MLP neurons of a small language model. Each row is named by its layer, matrix (up: input weights; down: output weights) and neuron, and shows model dimensions 32-223. Each number is 500 + 50 x the weight over its row's rms, rounded and kept within 0 to 999. Numbers have three digits each.
After each neuron's rows, "fires on" lists the tokens most often at its 100 highest values on Wikipedia text that the model never trained on; "fires before" lists the tokens most often just after its 100 highest values on Wikipedia text that the model never trained on.

L2.up213:501525536510523416398506482490525447511457533548505623507489503423572509521518514514532509570618466574533498472501444513421456536422439441581476476478598544571477474423563460426479529539437494576445418523521543498582425407576535514551495554472488574533569489440532514498515510512512582448465562408495469484492514499439502500517514413463438571546571431550563646593393539420554528516533425516506491462516471507441469493563468540531590511447484548453466524505531531544533491518427490575497520485452514569454515545573419477467496498443473506527546457464476425462477432522493510456
L2.down213:503439485458539542584410514596506520485502523434529540517437478435503485423541455481488553500497525455478526426353433566520531483440452552483577554481469511499438495533473556530431488530473516457487525489502431529449479568408492474555536522480574520495470463559505505452441499500441499536377475497514604469471449507518425435528536534451500452551493539565510431537413444547451531544514559515489541463528549551540600589492591498439518562592540465534415514495526459466520491508523505466418495539485571419585523360540489477561544497518467556469413511567521504548495455409527524511
fires on: " February ", " January ", " December ", " March ", " June "
fires before: "1", "2"

L5.up1300:496520483499452370450484603549507482447554510456525547470517590437576476461448539519524507483516463444447502518530479609468426502524510491593538500552517467490533475506560435494376501483484447490517452460553498510507506493526539491442405489558557478530536514428496537453468544481509482499491522508518557470524532510425479490485515397431457466572562514553514573424466561479443628558603370470553434450571404576560515515569528542607588587474455575508463481542483411444472444640535509480419557512500486615527474589489502523418474497449430502559494538503432517497505485462504529474
L5.down1300:471577448531488547475490500482513555546543507453483497490490471418525531566592489449456505521496518644405478523478476515479438492481533542544548512478468457529521573499516480546507583421460482521501454523466482491527452428559435407479526543486599581473511574417465479456532540549420454487474543484571381528442374462462542492645592498458548526554472532427494559540525535510560523536551530479629495516400538500547470492506490486412460537403523586475434551450537482540444468443561521450475530523484532433479525504557470584489513554472557575494571455505649422483468452491402469463
fires on: " in ", " by", ", ", " in the"
fires before: "1", "2"

L2.up513:514499375488495494435594476512494551444439491480471439534380451421432480522484559505540486510564539480510424542462517544429460567406443397477479522507462451458629419448536516564561497495494451514468499471453515503575422476422426459564531525475546482434490471462509492589553413547395503425481504462497497431486510543478456520494450525539492568480501550484415522407459440531577484504433451460499495452524574373459447530542533529483585475593493504515495525473507527526513578502472556435532469571483536546604630482498571469405485485534509490526444484503418484459484533496585451540
L2.down513:495456605529596377552493519478509407501471519508468537485528508551581476490496526500395476436522489463449610507429518478584396531506549509480467506570509594525380560580520450513496523539418576504446532456534476498488512510513433501336470469511494444554472563457534575491439480492525522521564460520411457509442452468473539471542560503477572421487449437521521529493519562489434499523528462498614446510388477530485475493550599596483357394438485489486439484436539455398461469561559483572420415601430439479447517508502421451545465474518491529586561583419498546573431540556465528570
fires on: "ud", " October ", " March ", " November ", "at", "sp"
fires before: "1", "2", "y", "den", " "

L2.up1400:591534487536387410557421579474448508483484523555375499464525541486466547505463479506445500541486507463491499578407476536425455538565508524546513489514530506445558541536574430483452536483493403577500477538494480570466453445483515485543411420612542479525487512531541520431479398487572493567538564504512520494529512552472451557471480409548538479582492399513398492460501471520514503578488488513570388553543443480499479527461514412592501515543500527470544509435529480398546426457542567543550473514504537585596572540538491525459418523525474570518552408603451502620539504473555560500
L2.down1400:576575375478539497451500479533595483518556394510482466546547508548504480519532541547559604582455434463407462509526535459492556488570475441425369533469502502538480522491521449520523430499530503511425428529552601527426600513557473434455544554381543444578626488513493491590475534587545519515528500523445425585494470511445486492480591513460397498455459491568501591568461478432470470495595543466506473469509538444516528451542441519519517491512482551529459417494520527456552552454445526437581495542572515409528526477440535497518490543519532530477477443479490506434503529479462486507
fires on: " ==", "pt", "pet", "iod"
fires before: "\n", "\n\n", "or", "om"

L6.up671:490541527487545491508570539563542569501416564538528474514488487522563517481523516531512505496520502578474414450497472501500456480483470447531441599442490467564462470443584455535399539416467539529515477506513549586452535483463532476565439585415504480508465469508543499480470423593484570467446446496411414512563530452443344602516506540508490609512528464505513504612501548462498503556538426538508456475466477476503457419530579454611498565638560507494417483528516499496470451587447479520595478445474528442534492476612493447509488526408427559587546429527474430557559495486456462485
L6.down671:410420415560572460401502406497412466478517497591561553522503620484516607481388511507524503547464488492532617497484437446472498485452546439522467456561536432558560504574376503475521579530472554476497478478474512518416538492443457523516475359475502474448509519525487513486469478484458496506409554561460603568498432523492443497587594502509503452486503422562549497432646486617513470536525485460451514537551494501574530584505556624459396491382483482506525432499512637507567504462497519433475603537525494431391562487454447519512495536541493460511551585468424568536442475499562488544
fires on: " in ", " (born ", " (", ", ", " In ", " to "
fires before: "1"

L6.up830:500501502464529523495484532546587449519512492462531535493465530471608509456520551476554464448481446493514466468515511485416449508380481523411463535558592502521528462518606429468630533456573520532459405508549618520566487473555483459561452511523641492586488391370468508448456483598463474516490500570583472464496506462546476511516512512494533516602581510580463540464418587464442409408475434494555445507459427609582440471602503513552534516529558531511553547461552557465493449564455448545477522536494508501439399498531472446506564507438466582486474394440541500379475464487460456472
L6.down830:399507427510421523520459522552488506473556503500487470518428534462502492496474551471567537571541501493576505538420483523509475449420522535547499521397580578422517454483498519410539537449410466567546386477422430483510517462459510453454435480468458534503520529432573507506394452464503464472455511398542470464501438481497475470473453587532484480574484451494495469475554621500576514454430563451484518511584591485462494534498515476449434403491537576459483523492650482511488520517485541498435501460510466531425522486531471505622439473499527526565481411539476542546520501464518511596
fires on: ", ", " de", " in", " in ", "it", " of "
fires before: "2", "1"

L2.up1471:529590463552446460543515392497455488411491521539463413502536491379522528471524536547502526572485493507534422451495479531405461531527521530582422429479471434514498521480474430487538540478484401562474476481577529529521562490572511425581469430436531547476547489503477495534558548475504556548522554445525483506498521511433479597504467445502423492554470529446554554540501600504480484604452509489509485543604617466411500454502465533457501563469403477500484497446594607486434584494445571504547566480487513576553464534598415484367511489428534486535440440491508501525513462536575467506
L2.down1471:422486455419529534511538578483487508528480462491519525446419502587464597506463546426465492485506530465424446461460419536564530457546461448430546563589499496455519425535487537529470496457603659547542501462512446498531482473520474548492490511453581476458464566574607431457496531538509477400393544548455462486490440422518528488524424450504483451442440493482536413478356464395498454531483508386480558546437487484534467539490516482589511446542556548480539441525502372510565417514547533556488464532534573527509556522517474478498474427450417568557464440525554437480500463390374468521
fires on: " to ", " through", " on", "se", "up"
fires before: "1", "2", " T", "per"

L2.up381:474541539506503497426567502413492541537527513583525512590530490531524490533542465612538532508468456471488446551498485536422534553453464448542522513504470477429626610453471426482505492434509486519353462506579478485596445464447521605457397430506570489525517526448557492529471495493462590545464494582460527424510557528364493489441590545497458425507569536547434519436499530492448415509448505406504525410538512448520489487451460415439491477488418534452469497543587481476613548453475617432424533507582491557537534533522457526523407453472631436476580541487375548599516474526453534521
L2.down381:442552566518510496442578573441523406575573495476572512506489526527527486474531498428499464436556439459461527542449381464483466422508485568515435521463475565526503450452536467484536526496429503375604552485514430459462452570522388395546458469538472545535455505573456495498513510521516509485509503513532524511566585441409587555558491493470527529505561458462589480466589497444496562543582522464505513566439504423530490474456538514514464471344476466520459599512382594549530497473506438495403562492482478458540409493505580435510498483484449538545457486501458441534537431491551536449
fires on: "2"
fires before: "021", "023", "020", "024", "022", "019"

L2.up857:463590501614524519491549531482382483525451442586514446532562446391595568400490544506467588622529468539527458490497471481500426535535465535486479513441496497521528500504493521494521531457521496529525468520511513499556540527510561506551523549437542472567403564518586516539559472522564565527487519480522521528412597514489481546445534482450482503560553456523419655497431497452545434496449497483511511444455634423481562458493558522475606486554502479496530407498534489522512366586447460487532409531466498515490478538591480468413530461504499483439550399449521513549495514565484534560
L2.down857:495493433555471460535540417431481443469432463574439432525457491539455557601558621506525466493504466419443503455503538533611488482515418461421559560544525516401582525444457547553588553453598579613487443537463501523570378535495516510484456444473564513420463461509494528435548558525478489479528506510534560488497560368624460519586517521452506437442498537504494517428443546486528434482498512505498440480489470456574489510475459470550459549495564472494519409537550385517526474513529504523484532547506540407493486518545497572447460514447481488515499530521417525499498579459562465453
fires on: " to ", " – ", "–", " and ", " –"
fires before: "1", "2"

L2.up1155:484492557466490529516543535526602494478404478542385554570457486496521534517502453506447515619515428548498465479522380470460534536525467450556471617450546535452520496464523505578522569438456551541468515515490584573371544499536528480588492531462466428574480462392618440458597515495500503470539491599519506416506545469441485492505508437436504556525565508522457531493490466519544525504499523560488482563616544430590536482433560567590577572614499552463431510516464535513434498531445525387420515443503563474485519494506534565573497558516507470455510585476503513480574551434606563429
L2.down1155:556483568492594518531489523506481488476606460515559440520422487499502479471483457530499484481463515515438457452534557528488541425525546473463469459522589468521537543500548481445493474545462586497559443414458385546580556485398459442519515484537483526453510458579515541511491511499496583407394524423502488543515518528658457460530569593490560483445543498514504469470467469466558504426537484434449458488366590564479495554593584408501412564526442481512456477439540518576472498499586493470537413502326477502533408511559497525507605569488507474507522490557440455504549377481526586547
fires on: " (", "r"
fires before: "1", "2", "inc"

L5.up443:446514478507486447452521504403558459449473454473528583448598505521490509410558519460539495592570544486439469473547470345537534623501427468472428507509472448527505486396527440405549499493504495418504483513457399452465527568535455397449498516394476436501532417443530480519458502484448543517436513517532488511494460462514473556541526488510445508554541456522529622419454491442504521463483441509584492460484453455569469472544441524525475389501451624578511415530532491544515494503444494479524492497497470498456486601550436473419520538458551477534527423397510507373505464623521607574
L5.down443:471521512517558414439548448511474512555503495483491505467512573488481502501472448453489614576609496505490491493437503548533536442499540468551493474526577435510431418562570465557440471513505578509482387538497560566454516471420595539585462468473542484529457481453501480490487558507529498489524481388624506509535526487335574518531448470465501577508433548517533517532506523484543495461600534510475499376450530500485513478466619423492544537572577546482470552528492428443521526526533490490567548416516463494418538416555470553575453502456531601574559486474563415502429489447399520512
fires on: ", ", " the", " place | ", "the", " April "
fires before: "1", "2"

L5.up589:395456431447569519494579523580512447421485422562481503602483532501513580414380483509544640499474495481530423485407445486483496493478428479494464452599449462475531421568575474470497479529534454443370500507497427486578478513421503592527554457502528552450460500513591485536522483493375589486538489538524511487485425563480499493564523511409558469423493470525528519444561512435465462567449492493514531538452536532512556502501461492508451436521571522428485514443508463493544469529509508450542545541560533473428505467466543533575481510464474421408434493531484595516456480473464553527
L5.down589:508550448445399479481410552471513447559514491548560375432470573420534468551531498560389413541483560517558542496536473460466450450478483483510417605497575477551477470524478491467457468498519581580550514498565570474498523519519487506514405493479582396486526510508502517552522577434510499477481402415485553462499563511499543543500513434478429579526547474427510524513506474525494504457444488546470491555485601510496483475450471435541562612500468468483434562540451577532555569516377575510471451482454503487532565386534504473499437517489398551439505569532514481517525448487550427471
fires on: "ark", "-", " | December ", " | November ", "- ", "- F"
fires before: "o", " Gr", "2", "ig"

L7.up706:460523523528598463531550493575515467438454436566461402485541405520545541564480466602481409422534525513430505470465533523576638604458460527510552535525453570607503470411508430561466504531524532509499584511478409481540433472527529491514488459410521581552537504489522543398539437425467445535545501472460434507445425520485474541491572518505599572453470511516536542582464531483562491560528479432506493513445483556552525451499462555542527533528465530514490441550565475489541537455564491418501483495526490537555419471646439469480483547487455493444506509591480540487517569431467516506
L7.down706:489436465394524529531558491598530525511514525471513581431533474406408531638457552461449520535471502497533484464460495470473526478586522479577509568490628474420534400542563489453576522509468534516579419458506496594485496410529530482476539484547515403506481507464498501506445509519468528482385558581558524469562521469520481425444459497550510525515531481575449564594450528591409441407461495525549431566536431488504555518550486559528435536565484515432464516442405603495468496487527502514525516534449527498468470443545526548541507512500513522614573526435531471510531569517442484506
fires on: " | ", "- ", " dec", "\n"
fires before: "2", "1"

L5.up1177:438446475622468460523663503479462533439538423497583547460486540467384562536412549477529508546527461498479518475572425481562548483460397541470545539485515465449564424381516476436543548536520568589548432588478526552513503526468552506553414408568501595565504556528476587420499561545521516525439572462507453481519530599477504547459518429457478521449511499617529592535436523515420516515572501502503546525421431504529485504537529548496543460459508625524530434501480419481461422498462498516469553490508547524481491463539487529468482390504559536496554391447436445481465400485465507399
L5.down1177:505524474512588515546474475462533559400551401456507442530499514569550511553547465544481560446451534492494459536384465523517610567438480523481479457471451563481493598496474502442530468474534505448530577459498428466496539415551510564521541557529517461480540346531503446474574419542545558495570466591542530497513475497546497491512462614483537514486576466484466483508497564481418464533401533554580453414540522554497546556454538540475536522458549437491533566478568439485497436439553478478500502606536570503524587479530557444496591529527558512542506552576570454555585494504404522516
fires on: ", ", " in "
fires before: "1", "2"

L5.up526:434409535562504467401503550543539522595524478567461602443573473527613488434436496571444425518514528532569432561485526511466448539493427440525508544567483416542550501510553505473371540443448506557547457499457515496541549505504452478458522510489428476552546512499467478462431512545492540494475575510544533584492535619399489544478474451528530531479507488525514612450442518499565495510514522538499445421559494548530545467518580465487554592515443524535477449515462470476397379460501545446524513462476436473399389601527566541449508414462523519449457421474576552502551551586536531488
L5.down526:492513476466404547502481463514468474498519527544487506483526448498487473472552541480470531454491486474457520457530594463617571532463508488539509466463464493520560601518549543416553498509452499521507501490503514545494458461394471583526504517562502508438402543432422485442456412390559447445510493427497518467437476496537580426629555533582441509531520542471488441468578459537489465549394564527508594473525598445500492436451521410476485550456493515462518523463480559486435506504509548442491482494566539524432503486441541505422511501488575504488447596553523512427385594514609498536
fires on: ")", ") |", ");"
fires before: "\n", "\n\n", "hat"

L5.up94:478487448579468498536611519515460480515459452540566491510543523510527589460455531581564554515516488517527450512428407461486506487517465446550497493500435471594564511540552512491535518522487481564427447555504473569531409471489527570578517538481544444530522527536587520557541491537462527521486551497485522454525465592379524621373544496434510573484503510448461555468465485423502448532412524488491510653484529491538459469473555367508525372549416515410464419453543395555405554426425568491529488533501506486457422438508415486492497446463526524468475466542537473560543466513431566519
L5.down94:535524619493530515447494468476455429487552527507537470394418567457472423433429541510385488481511490475425503471483490507532466517506506498488531458463658535422478537521536499410501575481544497494503510487502576499561482535393472411407471421521576531547528528479524513519461538422518492500370532518489487525466399518558516478498571505598497517482527452539400501495555478557588594474498435526547524473376621561512526509500454480590472547493436507440543506524456613498626632479602518387483494530466416472563514638508558487555448518497490460458467496545435536594473517491494500512
fires on: " | ", ": ", ":"
fires before: "2", "1", "5", "6", "3", "7"

L6.up1489:510582453414539564517544559541635626503438481449496394519522540484509502499508404438495558568598533495356372448465531392530452500517467535471467536451549543514499455452474465534475476487480565506536510521458481473557498470504525499529542572490545490526531490555485533506473454472432503495494480524504461538535558536463437575444539538513493526602532410453548548524534514427492466526527469409509446544484379450458517476516551510563483605529477466397501566411518498514493509519498364449579473478408472579530490518589446478566427543468464458565516421461513469508546468482456534435
L6.down1489:517465513536520490435523546458502458511486477537484538471481502599416520447481541489546472487417405431562552405543488388579580518445521474453433456499505438486554492462516501490576561464527518545545563488554556536549595516466503386462397548414532465554473443451429439472555537455448416502434459471498591544458475525502482570566563413480540468447451482478493458559604523529571480499599544521586541485390472452547529551535439583443436400459552492517458440462482564521613494525503512430501539470424463451391545504468430455530494556544503555483415504526543525497523452464580456490
fires on: "- ", "| ", " In ", " in ", ", ", "'s"
fires before: "1"

L2.up1180:446584541520466483498510428506429424492497478489528598440485538464468479588516497531480501520586495519544420507459399509521591572531497563458486470500431427491582484496470515528605542422480554529506442495544507478532462507477442554514472471475593404456461487436495471495453475508445548536503539580453528488568512512465481450533515476401468465528590523586474491419452501538478472524483544523465511569532434442388510501495442543543472490535470502388492529426536484545481476536428537614429563380531485504494485499565514429441505498476458492551593444448414508427467607568437434560
L2.down1180:565437409436453459498488508455512530500516471495410477421575540468519513461537453543442453485521422483513531547410525488595557458446570465458502493535455611532471526486579443452473469473548524450483516523381507514427576554474588493449520502565412574591460494516489512544491452500554599533591459507521552583425507539538485554453516459580474528562548459388498505582538507511571582505409407490498548471494573577606533511547564476547546524520500560452475549478541564501564560532505471499479583485482431498551553456454505510513508480501576497515432552513633512681560468516526535424
fires on: ", ", " test", " report", "ve", "put", "ving"
fires before: "1", "2", "ing"